MLP neurons of a small language model. Each row is named by its layer, matrix (up: input weights; down: output weights) and neuron, and shows model dimensions 0-255. Each number is 500 + 25 x the weight over its row's rms, rounded and kept within 0 to 999. Numbers have three digits each.
Before each neuron's rows, "fires on" lists the tokens most often at its 100 highest values on Wikipedia text that the model never trained on.

fires on: "w", " K", "k", "u", "h"
L4.up478:508530469440473496517494471463474521477482500498501500541525529495490419515499463480481513486510525479488509499488520493469515498551471533507484582533467513558509488529509502462492471515525537487464514491490493451511449528495507522499529488489519485514529522494506495501487470496493490525492515509517491501549539498546523483516492437475498460493546487498492497517467472528530471529499508512498526502532464532506505527503501486514495492496535505472498465518513526516486499538455495477495532535516507492493480518494532500491495473509503517511505494509482494500470489524461485506514518519495500521484507520533496472522517456516500463483488569499492516511500493526520512512461479504487552432552548479497487491512481523480461472438523497454502506530545444489480454493467514
L4.down478:466490508496487518582522519541532487502520527477496495497462496507485547476495490517469535494498544536480533505440442487513495493460525528502516508486499483513495540484545549486541509515525491484508485486502503500512487492498504522511506498494523529512451529515476512488502512527525540511489530469480507531475478494478496490500503460511514503496494474488490470479499488504502532475508498514496534492503521491518511419518522513485507486403509497499447500511508490512556494526494521461508525513550537482491462462475482493543515512461488488528460500499466485474526529500488464505481476466463498521520527490517523520508491480507521443518466488466501502517544513486514468525472481516476470538483512484494548479441510555488502512509473480526532531478474441500496517484512518

fires on: " a", " de", " le", " his", " at", " b"
L4.up304:538492507497552482493468554506457526492476502489516489534507504513494473473488452517515534482519480517508511502445480458484511503504507493519514469489468530478470495512462526534517508515503484441516483488484501522547524504488445499502460518553522517467493505487428517554515501498458476536473521478481477460505509553486470485508454493490513513523519518506482502466478504514495487523530522530481470519495528481462513484484506491484541475546489540499531500482503495504478485479508540490467494563532518520489526502497478525522499470524495508498509501461556490519515516466512497462466507511506475532468520467484488517477516502475494532512460496491511516477578508521432491520480497485503593505515487492502476505520471525536510489501518544483512505529491515490519507482501502
L4.down304:458449532542470500500457523514536495523507496522497493554453508473518521493527499475501468485474466467487499524504493528532510488499512499492500453515503530518467542511498551486489505532533511490478483524468502504480463530549502506478552489503477492522496503512527512502529507496520490538512474491529508493480535501514476489469513491540541491495510505537511466464498515521457492534529506527486556495471513498490479496498519465554546446462550504471517455476467458484519448538513507484520556467523498509503504467511493528507463525467455472449511541511520452519482518486504536517506516515511509492445503488463450485470519503475504491473482478484488491466496522524502493509513473498520553480496529499490499494530497467506495537535513472461461507508487463500525509484506530

fires on: "os", "re", "u", "s", "r"
L4.up906:567494503557496491500543511510478493517525463472497479493502482479475492504502502470510487514495510499509450482550513483472459469557496516520486474560513525474487528532476496529497487535478559502507473524489517497502492470501516475480459529476508476518522533514483529545515474484520504491500512502468498513490477484479497554453483505527504490462465502513529512517500512542481497487523512531524490490498519547468475491463496526525486504551574509501490476538486470500480455481517497532480505524475531518463479525485502478522547514526469430519439508491508509471461465483495487542475531502519483524509470494461523516482507507525508429458504516518528513505505488494497515496500486425472485484514468479506499511522492494514512484502466522519515494534488502474503464536513468
L4.down906:480499494534489511466522446509484444469509480497488460478520506518478514496518478482488488497528457514478513479516506511529477485518494472490530523507530484504507514498533524491472494488488516487537503521493498523509514522519494467500503498490536469490481553516468505528559493499514561508462520451497479497534497505530489523489496545459539550460473496515537511507502465475504463489466507510480529458489520541472513516518500512476484504485572531524483503471487518518535515498467473548506466494475514494501514482531452505492469516514494492528512489502474482536500570487485549496432507531521477518485458501457515489479497479495517472518512509492489490515508516458492493527516539517492511483462550512490504496479495510499510583499455486474492577455502469504504477508510464

fires on: " s", " the", "icip", " km", " north", " south"
L4.up994:496496502484499505506485502450469523504518525541517507465443508464545511505491554490513529519559460498482504478491572526462493516496515505551483474539481506563529547516483481504474500524504490444506485503470465504504528477492503501447495474472505456519478514502512494524528481486501440485480529559522508533528496486495472492480518524510497510465495477514518517499477480522508485480529519513523494520528483496486478509498497502484482548527518501495521497500465512484531502520509494552465457479502493520514507524459481490451507524487436503494465519506479529527498512478501525513543493513476514520535501498470477507464466462526512502450515506495507445489528474530481502524458477527516510470526523516464482501476502463491479467534481490519478551502516468545458528491530486
L4.down994:532522498457490471497507534440499522521530508487530520521504496517483484509496550516507499518413465513522505508479478499544488510514509505516488485498536503480546480541456443483475507456512565497530461523491501553498464503482522485479475492519511534515534480543509439498523470526497513449470512529531477516526513501522502504475508488510525474520489482511486475477505498497501490544488515506501487461507582479492509489516516557461479483479487512518496511473456503558470528514519488534468470536455444510487479533507480482534518491498545520522477489496512479484488490487492500475477513477493489479465496497489516534479529458504483481501482495522495519478470479517473525527494509499495529467448492523489481538504529511498509458551477509484505498510513512513548522467506502

fires on: " b"
L4.up201:517499529515482488518519514511497478491466489519491509496504495499497454539436504527476482525473521477484481513482533484492504450541493519477512510483494548473473433527473529580563491506487558518541517503491501497498486462480481498514478511532553495505471529489505542494485427486517476555467486485478501475472461505504517532503518536453506504498538500508502510516470525503515514524519488515540528492498483517471528504527486515521492482476495551495512505514508499517478521514463510517513497520529480477507440532505474518487498516516477539519495485505526456510464474457490487460460507476549485505453492492495495531444491500494484505479506542499479538501562506511466488481459488477480495485520491502504472518532523513517482473520475542482520487479502446502535517529486499
L4.down201:487459518526484490560519481505505506513557460505525488510480492476482489502487507550527490518510485502482478520484465509530511467473484527469518512502526519520493504500474489496493499499470480554508523523512467511494495505483507489545488478482523459494533465568500464510476490507482479497415518476468458481446474514520505508495532509518486492489513541507495489510468524522535516510527496500468513526506511499521489494545535534514491446467506509487469519473499501495496492488526486498454485508500535509495481511551493498502480537524422526550512484506479501540505476485462485490504504494498460504521493548474484520476517473456469448489546545492522555460507556512511489528481520465494512473476541495499476540496515496487451505517533518485509486495521503568502514509465505

fires on: "r", "w", "u", "p", "l", "d"
L4.up900:533501508464500494507528510484475520523506508520529542469462502488478439517505504493492478477517456500533497518509547495498497482552441506531472501549497515507442533532457484492487512511522514508508517485501491466532443541510538490492466521488528522509472509453502540510487508482503505499493497501459497514484494527482479501499487486523519457498450487481512527465524465493524482543513561522536505483558521533477479517511483511523524504534503522482485449515505479499483516479490494515498539516483502441511478479501526512526525466502527486504496487519460502521482541513493455547517506512536503499446451505485507507486495439545486454467506524512539476490521492493453452471503484458497467472563520462506488481505500499509475539456503503488500483519489492467501483487499491
L4.down900:450543509485474463491481521514492488497544485534510538491486478495542502490523511506548524515491542511493490518500500475532504518482509478516522529484456493530509526507490546455494488544537490547519460501462517484471502519473460535501495523465505513513469485501477493498494497528497505513475497475510486491522514467499457455477514521511540523470511455471486499494513495472502492511483479536534514478465506517502519512512496491522535506484474485468527467462489485488509466506496476526483500553533517526525463461492494455540508489506538459437501522455501480455498512497466534524495480520495493501516510535465521498520481503555509461531471539531475502496484562499440510549499515484533467522480466461490539502551520500510490550474534485527532506507488474502498462519470490

fires on: " p"
L4.up246:495468532503536479499555527479480518522513488528520478505508473489455482512494485486502528477459510505517519546455517517512480518530534479499515512505490519499426480511456512574504507492535498509534499507519458516476548473534492515509499493464492496452515528485522487482500522512552483517451465500499553483521496524532508538481440551467533495549513566463520506495472527517501503523520501513465467501504498479469539529509481463499473512503504530451496486536484553494518479505495514535494503524486471472475500532451490488524506474529482494503483490504536491515480468485516490539469531483506508529501500479471492522519491486507482473464489521485531505486518464522459492469495530515504469482502506475490494500472483493498557525538491503515502525481489535508531507482451441
L4.down246:506466519469513494513533512514499515489494506480497491520531500491475510539493540482530491498454549453531517495491483513488515499516475502497500519509486521470523499486535499518520505510514481519470474525491504498491529517493505520514503485476528512522508470511524469431474534528508468506449528507541539504490489504469538476514455503513513458498500516465518518492488501526539495478466492493498485525483470464484524559513477476509482510526470447495497572457521525486497509453503443567489512490471454526498530547490499501502472472509492542575508528518512502560497462499474468501496505536494517563488538506502477482484512496515482513507493486486543451476504505497472486495523533528470466494507507498474486446474506492501514519493509515532525483456478531524506485433462519

fires on: " over", " of", " med", " al", " about"
L4.up288:495501522517516504486511497458483527487516481467479512528421477555468512530517497524493488464542462488483456527480532516489506489482475511512476520496508514522502517513509472496456499485481556465536513480449484549495510484543454505476529481476469440458509478487480488543530497502490545483467523510511494504517478480556488507479469471478510498509499500497515555480537442497521472549540495506543492521495475546474507502568489486519486552527493547461506477495494511492543464455514526520520460534501501500477528513500479466477500508528473479483469467483523476489473482494488531494490537467516546484513494486481498470469494496489486506505468533496553461499489483512490511536489509516529543487539473491541506484516454498501498490508500498500483521529489502512498498501498494
L4.down288:512467490480517525526506511492479498506517486488465530499490506465478503504461481494507502512463473500531506527515463495503463503492530553470491515533555501488495507531508479553474466540508485503510488468474467526500510477503495512502509481499542470446489528477509469514508537481490547516503489490477482524501495474501461523448460514537478526453496523542509541478522516474504517515549502515497514508494528552514533471511496475533503503485463478513504517499543504486548486503501483489521516523524457538489496502490536471504511470531487528476451499466528455493548470490477506521553510501466536538468471487485494453477538536529455535499477520454471501526491554489516497464479511495534494514507466496456491487485530511461516522508447521475481499522529519488449502519481535

fires on: " of", "ra", " p", "ap"
L4.up966:468495522466482480480540515485464549499514487526519505486496496450523474526489538487508504500488505467506535487510558524492500504537486497507492510476511495491481479514477501494495467524493497487484477510450456512485558518522475472473592511448470526488483492518544467509448515462547485498493505513568550485525483475487485521491461524520498519519490500481494508547522518502539497490512524497467495453514478536491502529523490494509483517503469488510495474507509505538518523503477494549477508500427479509460503508459466499492490525480467543501497515509486487495475492483470550477518505516455500511514526503501506505507510511505509537503496440512523448471493502541528520519467500525523516444522469512534481510522475491497496464541476542495527535456548503501521498493515511
L4.down966:491467526506501513540483495489515527480477495496493514522524502483471497490491491469496468505516479540491509500527477462553503457520526469517496462523495512501536461559481512506504533528466507513478492504528519532503490539538490576502512485497546490516526553519517469497505505514523524487537501451498451465472488485488469513504494489486496440503499498498509497555525488498532506458507492565483538504494506452462491507481500483482492511510476463502463528529511524575453480459473504535487503487471475515491467472502526522538508503501474519530498482509482525507493475526539527497514495479507505488435495475493519481517508496544503466480502456477523517444524448487526466524528499469499527515535487544455501492461488492529491540489479482535482478477468494506496522492467498

fires on: "it", "op", "ric", "its", "up", "t"
L4.up226:530500492520507538461518449460440490466500508506488502491439474469481474515498500520528534494517511535473533539493531494498526496459476488501459498505494480552476495522497498509476511501485489518520457498462479507473483549510544506509527553551521471525461504520495496526524505473533521504484513504542521535525512479487437505502507517503527525508529498536495490483491475542477523495523498516503497463504500493492505477507493434489465518490507547472473497520510465531525514483501446504486496534516483494456538457481470454481466523534469480515476447485474540509534485499531521454480484473478471528526540513538530471467492544497480474535487472472491453494492488488452467537486486529517487531510504507540478493507495497511507495510502544506505524530527497507481501520483504
L4.down226:503477537489497525498548513503495462465534545525471480483506491511482466473523480473547468523494536474525504536485486491494488501517486498535512525540508513497488498471505527473495485532483526532477518489505489460507523539539533498507515444482446488520467484476527521460462489527511519503499465464510488516528546519518520473522550503541494499473465513488490459502556466471522508461527510471494456509488459483473519448512497517507465485497484482479514565521521462487509510501503508509508528490503441493516513492485500525502490523484524517496529526469496557541546514506486467460535485499541494504514540504478456497462482506460464524476538507498460472518503514495473514517490551482514502534483480499496505501461537481473481495467484492495508476480531513508503506546549459

fires on: " |", "p", "im", "ult", "ore", "et"
L4.up833:506477526476465558511471492472500541444466507522487527517485495476504543465499522531513525519440497465478533523504503516504465529468472534512480539507501486476472452514486463451505496543508525489511527489490459444479520533532476543526505476492497487515435466499510481505500477501503498545484517497508498485498508501513552526512511502504521513538497526466486498450487463493503511471544492523528519484547486479477505507511489529531541525512492487513507515517499479537509468491494505514494494527527488499559440518504489456487496505509468487488513480531510461505450512495509484459474498496531464469518533507498508481457511534533482465498505502511531523501526490471464531580510474483539555496458505521525478529495481503516500501491524538496460478490507474520464496505502501
L4.down833:502494472527504508493489496533503512522494485517508522494515530463514530468507534437482520490496508537473480464521493500510543495499496486506501535489441487492500503580552492521467475476488475482522535473492497462474489470503563529467516499513493526505500520526549528511485486507470495487516497470468467523511544458474517527485531505505501505523545468485504514510446517453499485487469501508481502494490518513494490488511507538538506475535519516480510503533509509478482507527491518471515518500480506508468495475528457477464468499446473466452433553504489542507510468493506508503504484502523495524477513517535498476526516434535514454510487486545586495484517473481536502483480485518528484493551519483475510488480504523508524512474481437492527525525502499493500493515492470

fires on: "on", "ire", "i", "od", "y", "ington"
L4.up187:487521518508492466478486482475468543476534514528494505543502491504489478470505509549503451502538506483479515493460479496496478444471480478523505503477484510480489464508467535472487508554465475466485497485499460488499514570470489495514484543503517512492462471477486455537490538492516511517531509481530533526511480468499491475515499523511580498519522523502486474421458477495490504495491523520483485512543495513476522488478488493483507506497521504490457498536479487515525514528466497509460567543493481507511497484492501519516467483496475511504508524497492519516474552488513567493539520457488459548517541501547500485464508473547473496469480465534533472528468501534496472494507496507472494477491546496503514514550469502461506493487496500493502522495484463502516486532485472
L4.down187:477482517481481499522491543517488505462499543485503457506494505491511520489499507490512471483498510524490476515520478498490477512531507494516485474477523527488491508473506548524479539517495504510520519507538543482492484470501506511534510453470500537539508548476505524504463485470482528498469524504480474510496504503470478508546518453517506517487512528507476457465522516496508501481523517511490504509540519530511515508497499560496490522532542488503494524520541500508498542477549462543521478502501450484554535533488533484505506457495503537486523529503504514495493475540505465505528466473470513479509488503485483473503429496423506477495507531503506497443503480482511484459434498452551525527480463515497494510528516438466484505481499529512441502560499489469454466497475492

fires on: " |", " r", "ult", "ust"
L4.up542:493491475501490511519518468443461475542481505461482540488450477518496477498527553505517510493500463473509493533521508485541492464541532506497459533494506502470481496502497529470518541479478514517503487542467521479510477528528510508504517506508485499508454490519455510493492487477560507500523503493517489478509484517539475482486460485517530509525495477502447469454523454533493515512525503523514470520503462532508487481505505501548521514501502512435457531488498488513454506497463484493500487529462498481475466509459481501500500538528519516496511483508516485492483462487513488465503497551509487518478553496503532515497507551563483473515497505514478532480452523499525515492471498478482570532472493439523501521522467520480522505473520488512438514519517540478521478542506459
L4.down542:508533474487546493535484469498526510507513516496490514502504505461474445476513522490544490501504454532487479479491485463526529509510510471471520513543483496512494488499559472465518499512517521478499497477493478469499502481479536511512562501496485499471525509530489532519480487490550433483508479522484545468530483535517496489476474521506510469498537490547489511503494533492472471488503463482499476465488511480516453517523486558499506547482492493517477521519487455469508513470508512499521494496468504544525499513510471557460489511538519478533493485510463471536553467509548495525485516516485510502535559532496480500524501440522462475474513504488494524460471473514483537488492510466530468499500537512506472488487524514555504472501459467537505452459502480490504510503509452

fires on: " over", "av", " about", "b", "ut"
L4.up363:493516521500540494464520503490479546477524509456458464492449490539502503521483455526466520520478454480530531480528527471498472517491478551509500495522464511503467475517469474521496498459461537497516541499471459470502472481510469472444510521491481503528515478492489522511522485518489449488441481481502488489567517521500481520487499502498495470503502501468514488518508456507510456548501524517529489477534470507467510534536467517546491513511489523479484481492483535527494489528462536467457497554503524520531549527493505498512463522520459518501479463490509491487531532501498492511477517481516528487529494481424512494482503524518487474515500512488509480497488502517441496553497528518548510501496469483458484494513468523511494484496527532500537534488504509534492491538466512
L4.down363:451513479498528531493500500548519509510506481511466533451476545496478458493522501502526516481507519479540488515499501491544551519469458487503508533495525508522551488490503507460497518477503488510524443485484501497486498478464522475494481496506515506459485522523452504462451490543450520528509530492528503478528497512542525488556496511486510511469541475518481550508524557496413504499519493514497522472510512504516484504505452534508512456489484464478499487507534503499506534518548536494540484510515502486515469538496487423472502466448512463486500494492512465541505510459492489480487490528521515497493479511522470452492498491502499502495533511485480531553507497465466455479522490502474473511505505483544488519484541535515513497518488517498520476497468502461535506499512529

fires on: " is", " was", " =", "0", "aged"
L4.up578:541490524463472524509505488507504488485490501517514488489458490483521526516460472495511490509515486540499540488523509525508460504505481536514460500498499486483467447513448483506512511495528559507515484452504499529475543473530428454458477529504498536515488465481499527548529510513501482528503535503512461555500510519549492480489482523496515473508458515516493476471501516528561499519527495499460483510505517445500524522480535525498530485466498506498495435492509516501491533463445512525509497519531536473573500557508489491525491504492475506463545504503507493488447498497457478494491471504500529536512491474496518526507494515490489493508480486477493497487548478473476498497457503557517491504522497516484444486538509482487490525506525514535521490529522515505520554515486531
L4.down578:514465477490518496489524478493513478526468490469488495507496495473485493528499499478502491472479485442514512505510536484510495493545540504479522485521503495499496493600467429518565560496539488455478443502504454430486476508556520493497480533517531484492473567511457489559531488507525479497535477487475537508511466492478523491516511486486491470474479496490486498515511524463508453523462452488494506489513469585494511508486480442485504490491507532502525480551511469518495502499528481514501483503513459513510534529545507513480496519494541465521474518489510510519511542522494514488472523513464497477526496495488512495506485487482482484487505482476473524498520500519528491501493550490495527497519504479517498545502514509513505515464498500520504464512534484499513482500492451

fires on: "ed", "ast", "ided", "ition", "t", "ished"
L4.up482:458498488498533525514495525538479476512505499497470512510489491518481489464519499521489484508494544481483563447476508515498479489559456477484503474527519481513480491525460502521481490499474531516490553512472505520480501502518470493474476484508498492463500484482484502506529546474478487524474500506465518514477520512479451564488505482507544496520543559506525505485482514541508524471523501485495518463485473524495528542452495466528502504506535517505492495544465470511538476515531542533477488496490517521512488484482501494541502515530530501485476448505504469424504527497506532540483513476516538514504468505499527515502497537512481425522521460530548479554495495510514510497493506484498509463565509460511490552519473474487491464469502539477480476486471497527492492529490505
L4.down482:466506523506474471465485496496498500504533494518514528523498516476509523463449503476509548478413541529505537512520467498497510516529516486479509439508498468489500483509491463504548456450537503443527491500457529512543494485530485512466489476543535492501511516527517517539529487496478544503510484530471485478522523493514507457564494493523449466501505476498491510475457476513501504503524491476489454530516521540504503507503521492498509522450500484501478465481487527490504543506535516534524481519527537484568482539508528488482472525483501507481508481497525524517538536486481447502478453516506543489524494512458503495537490501488452501465507480489492516470484496511479506524502500486521490501463477532525516502466500498497554513500461467477488498493506551471514511491486469

fires on: "w", "s", "l", "re", "ens", "r"
L4.up931:488510467511501479452531469499517499515510499506501525512508492472463496498510501464494504484467534487503525496510529442501520472520498518519513521531513543492466476518494491528493513537533539522535495512522497548498446486511481491514476451527515482509524501473488481498501511464462457482516505519503519482547503465505484490497465486534474525537467525466505542508548482541474517534532500503507510491505470485483530459491537520526475520481524498522509440456556492463481515486452541474510512457477503465483485487518527497499530513499516497495491475498505518503470510518466507525508548499547541494436523486489501504485470536545479486484479493520534522511490493446522470520495477507447460503527532478501494502492514508437517453495503474502475538493473489457553450493478514
L4.down931:475492495456456541490504537471500486498449506534480502473492508518519487482510490476520513483551528485420502459508565497517482555497508463486515513527484511477520451530494477525477518536517499523519515481508505517513531474523497476505532520499484489528485497531504488477494497479507485536472460514481494495530493498477509445517480502457482529510514511483541463504486482538419532537492480500492502527515527477527545492495464553457529515467442498492497462473502451518520477490506488491484500495509496472499490523555549511487515498505521521537497479511488523455526519516496527472515509484503502489521459525493520462457506475555484463501506533504483522526469534487497477500495490485534542520542509499471490524552500535489496523502488493520516481485488474465468462490518508

fires on: ";", ":", " b", " m", " ab", " car"
L4.up965:502509521552507507485501512469530488551484552507472497493520503507520450556464503497543500499532506501536492517461469496511492489507513476466528496506468530507468501491470530540530488527458505503518512479499534504465512504486504457442509493480533500511468475529474517510472494489469472546469552496460509465537496518548484529493444455528433507511502492474513479469512484482480516498469484515500504492479459522510479506499475472512523505570564528456472503530475508509493490517495534499492489521461550493460469472444497527481522523537499563489483480501487489510487473503539491494482529501516482503504517504475512475481493479503521499493516524486523504549497486500483500510461506508453458494526523451539531540528467501501510494498487524507485531503499505467520522523481487
L4.down965:527485470476521509494495517496521501464492515485527522562533482516486515483493492529510491515538503506431520480487542533486471476492485534498515486497485495504504501513486491511482483468487529544484492506511567430487508485521502546508536500510551483512481485459499501478524506498498464467455487515499484505479523527528513494537476515476514454503461498441536477488509500479537534455492481561490517505497501474506536466499503491505526493482458487535516514509545507480517495466506500484475492485462496505505481556517493449485487535543504484502583525544531508519525521513499476481511488505506499479533511515464469482498487477492470513453493499515506514519496512465536485494504517470486504470510477519544529465513489473513469488531503490471559451500494487525478487545432519

fires on: " \"", " sub", " is"
L4.up800:529499528508504537504521481516480525457484517482508503485506471517508470506466475473508516480490486493501521545527507525491481499523504545477504568462469501459484467501449506478447509488510547520473511519516467514466536531482496498487484497533480542467525509493499483505507523464525515514498520489522490482500507498490487504442467534500546529539486492503520553513504496506514589525513540504520515512485478459484506500455485433486481489512502512525526485489477485516476567515455527481479519514472518493553525472512465520488471508514472488478493481502507557457480477527489489539439521504466485471511457470538485481499476462516493490480522504495520499542482484510533494496449515489472487503529516482503473516533497506516485490513525548522480497545526489523531498470503521
L4.down800:521532470557524537533503496484445548498439485493495510540473490509515491458503529495533485497540469447487509491480479499477510484509474469481506496489454496485504453531536492493539499510554474463479492465438453490493527483492479504522493481508537537499540479512495497512486483462560509503504482464520528513524489483519565519486536532498449500505458471520526508499504500505531518499463511509465501507505483512478517499539457515513533507488488504529495475534500484511505507494480507497500490498469498476471511499482463487499480446521534473512517511515530517508531502466515539453493469526457472528552459497524515486522491508501536483489525488481526467526524519493497479537535455491506506505530523513505476495516470464473507515489500512528500508447475447540515551512493509

fires on: " to", "te", "ic", "ay", "th", "ord"
L4.up550:500479518519534484496555481541484486524465530515489530458477490457471459472467502525542501488498537509522509475522525500500529488568520491501498492472495478478428457497501460504491503494496449490525521505541519482479481491502448512522483530541481489501540515484496483491480529509505511509527526541554525512494496521525512487492464517516501490503502497464468460504460489505474517522565530515503548495493455551512504462448501517512501525477511500488454506483493520517499482520520539476479502500476458528503500484492534496493499468510513510467489462464492502509487537518491566503501513458510503504521513439534524492524499475500495525495502483465486441462525473475523459546502482525557520490521523499535503515509507486493503485477520476521471520500485473471530513480499454
L4.down550:473531515506442463485494485457488470491506450490474507504507522508550527469498514452502509460488520511541482510479537504475465463518500492498499485527547503522500531490541496510559554520520496461528502586495514492457507509534500540479511498517493517526460486488540476520495513503467521489472515512483481479498495507513485506524459519481504478491487474533539477502497511495483480473511503497485485542508513514510508501494539490552504499530538473477505551503485499519477465505476499492456527485483467492561525493474468480517501510524463505445474480518498470548465517524498509494517492511492496504497530484492460522523490476466540478497533526503476516522576486499457460537499515463534513511486485535482512541489487478481514500464498460521487455491494521530499457493457505

fires on: "ast", "est", " north", " south", "id"
L4.up798:503512527489478530512513510512471516526502528487505527465476470509462470517491532464558513543523520501474444488467519540537523512508518474491473502516475503548468481525479473470493537448470505479534503522477543503502517492493536542479460504488526446473462532495524492471514522527520459537480483549544502481509509490464503502522489539537500477483487503478533501535518477460476527479511508519510477485466467510512478519449487523497504518499509487502481501469473484494550472560491515508521466497493553467515492496479504511492491509543494500482485452507481527481453484525491513505508539531488509484488497472510484481492512505470486522481514477509493434533520499534486486473513486506552517460469552487455502469526477506509502480521507514495489478475541474425493490491517502
L4.down798:508521516485526506477492452462479523469516474480474506484484509515455499516504500510445488497509542513462531507478483469498504441520484468515476510494512532539521482462502522471544514488512493475523511466535461507491481498455507484494497499481469515484530538533475516463473458470528522484472500494491520499485519483538498535502469518536517512487501510493484494503510497506488518534521507540499513473515504551464486503482503512445528475479463501456484512458505541499456517527544462471445483491476516515524520550518459527496495533536478561468464501477496561489490494504509507502504496532504488494503470497520504520496491495496513478520515484486517558456485523517487486517533486469515511502525531489511487537510505479470532487555495562493515481552523428467482496512547505

fires on: " w", " m", " p", "0", " per"
L4.up848:481451519497485461509535501451508565543490541538515537467511485498484497498487488486495532532544526527550502509489482499486499536492516508452507533504516547532513484521502553537520496482498550461502480499538477533483506517508491483484524508508500499474474478500523472478505482513468473472494511487490513565487514530494519477423485514470497497532530494499482487516504484483503553498529506508505494496527506524514533447485505451470482500460543530490493450537468539461453461514512520516515464503559517500509501503466448484471529495512481464504505525500500502479499531508501483502472504492555510513488506489479505481505465508523480448503518517505520497477489445483509483459462485505555477473549503498519491484490497496508513519519512482525479516502473488512560480507494465
L4.down848:482474500504477489510517504496527494479510523526525487529487505472478531496525518487502499480502455478496503516487542516486509475515491500505454519512515460509492523509557495515454483546481490535498532498497487495455542467498486489507475536549522499465535486510502538522521512474538474493487512470520510525502481462498499458490449539483483480504485536464514477514509501504474531490463507467493494484518494502509511521522506545540477494471488491483516551491511506503532509502527528504469468494512491468506494539476500477512499503488481521592513487488500472520488462545481487509457503490505452456499521518546494492469447500529485512469515522544491528500530493524500521501504492465485438510525555482420563521417489498501510459496528482527492518480464489502516466520515494

fires on: "le", "t", "it", "ire", "p"
L4.up687:523502478546499475473502484474497536475501491550526482505517489484448502503482503487464512519489475522487537487461528490495462531468503505484463575509486519487502526517461491515489478468505480489557476460425471514452525490522522474490506566497534479498492533512475524496503564498488489499508487506479545493507466485511457466495492550535481509538516511519496499486509502523532471477463525515509486491539505453500502501519492474479504537491515510496468510497460490472466489516535496529528526521528489480451517518499488479473484483495502489512482463497469530471520497490535480473490526503534490510442553464482475474488511492515488468491504446493493458523491456467478509489526497543510480511497546494489493468476489482476508531510498491513537568496504513486507519524480448
L4.down687:523482505471520529514553475498485480500542510506506500488525564548530532453513549545511482479488511521478512531502484500490507502498463498539536441537516536541453513496501507464459488511549469519519512505484473536503488526498484527505539517489473520557529482487520482468479483510530504478498511515510470511487490495485487472555506500496506473485453479496513490495516499479516484479525473503526509479492452490512501501521524483490482549475504492458455539478502521467485475480495506455432504472532488537518499502516505498502496485534491485461474520480461483489559494516521530491479481454513495492508491492507475514527477503464472490509523528469460485525491475508510462530568528483459478539474540469555531485482510493507514499500521473492484488484523506515493566486511489

fires on: "c", " c", " was", " is", " C"
L4.up643:517531503490460525482480511507555473498488502531517545525518476546463497513473496514514463511504532529497517489504507517525491500488495508466511483486500517521472464518517479464532473513521527503494488520474555505496509470515519487539465493506480481458513491453493503468518490548500504498476479483473508514460511522527520467516489462493545535555491541509477530486446453535513480508540520515497511474489476489491540480493512473496504500492563541488447470490480471488521467477499498533471532535482506507498440547493513508506525487503504449497502494492452471500488496476505508499477509525503488479434510459518543513471546499489435514499489485504493500475540499503503502550453494532518524484472523478534529510480501491508463473519500452508478494558488510517517528512455462
L4.down643:532546473511485491516522449469499507527502514469508501532537507502503539536489519525454480503491506506462503465502498495520497500520490530512495534514478506486505543525505498514481506488527503543472484488522467488524492495589517477479525487472479520470505484522525469521522478508489522523487533479495466465475482532460496472461565490519491536478479523509533511531511482483488521493506493521546519502503459528467493514515503462501516498469522511465557476518441490455467502536470458516472534528499456494528487500493514487525515447503463557548490534509539508467475518484471492486507487485502518526469458503481540476500521430510508509494491480457525502500487508492523485486510490519533526492490510471517488471523471545451486572496480507517495478474488485490483517487492488

fires on: "fer", " w", "e", "w", "u", " g"
L4.up954:499508483479486476509539523501474500502524476501510459499462498491512471479514480508546506479552475494550554488507499493516455501485511533516495469542480489467467471513506461515490534494527525517542476537500478523520506546522554467518458513511516456492496485508493475498470470503531473477497497524483503553481516515514496540511503493523547462506511527504515474463485509484459528500477494506501490523496512501491457506520500484533494512557499527490477509500497517518505499501515504540526529487487497509528510498462450510503485492522479448494491503485498474488573498473487496479498509490485521489483513520505531473506482533533477491509523548497530535489518475548395482442513500462469554467555507451459511483508503522490494504483476526510494479506476515487492508506471435
L4.down954:482539440497496522466462520477508461558493511490552509504529527539495467494530521508521521488490550505499469494503515489489491498518503488511500503458520446453533515526518482521507507505531560475510523504519481496508543472523549457463534536483510541456489551534502568471480508545527498521513504540504493526524458492503504534493489497465452483481533457498490490478523515514535501494497492491474489480480496502508464461551514497473517485490472488487472490507492468464514466499506531508511495511500544449528502484503509452523476520535482529481506531477481427482451513522502486510500483495510482469523478519503539492525471510495509505502507495519480521501485488520508486525525480499518443512495477469464479481471522535468528494489481484492526466534497476496527490448522514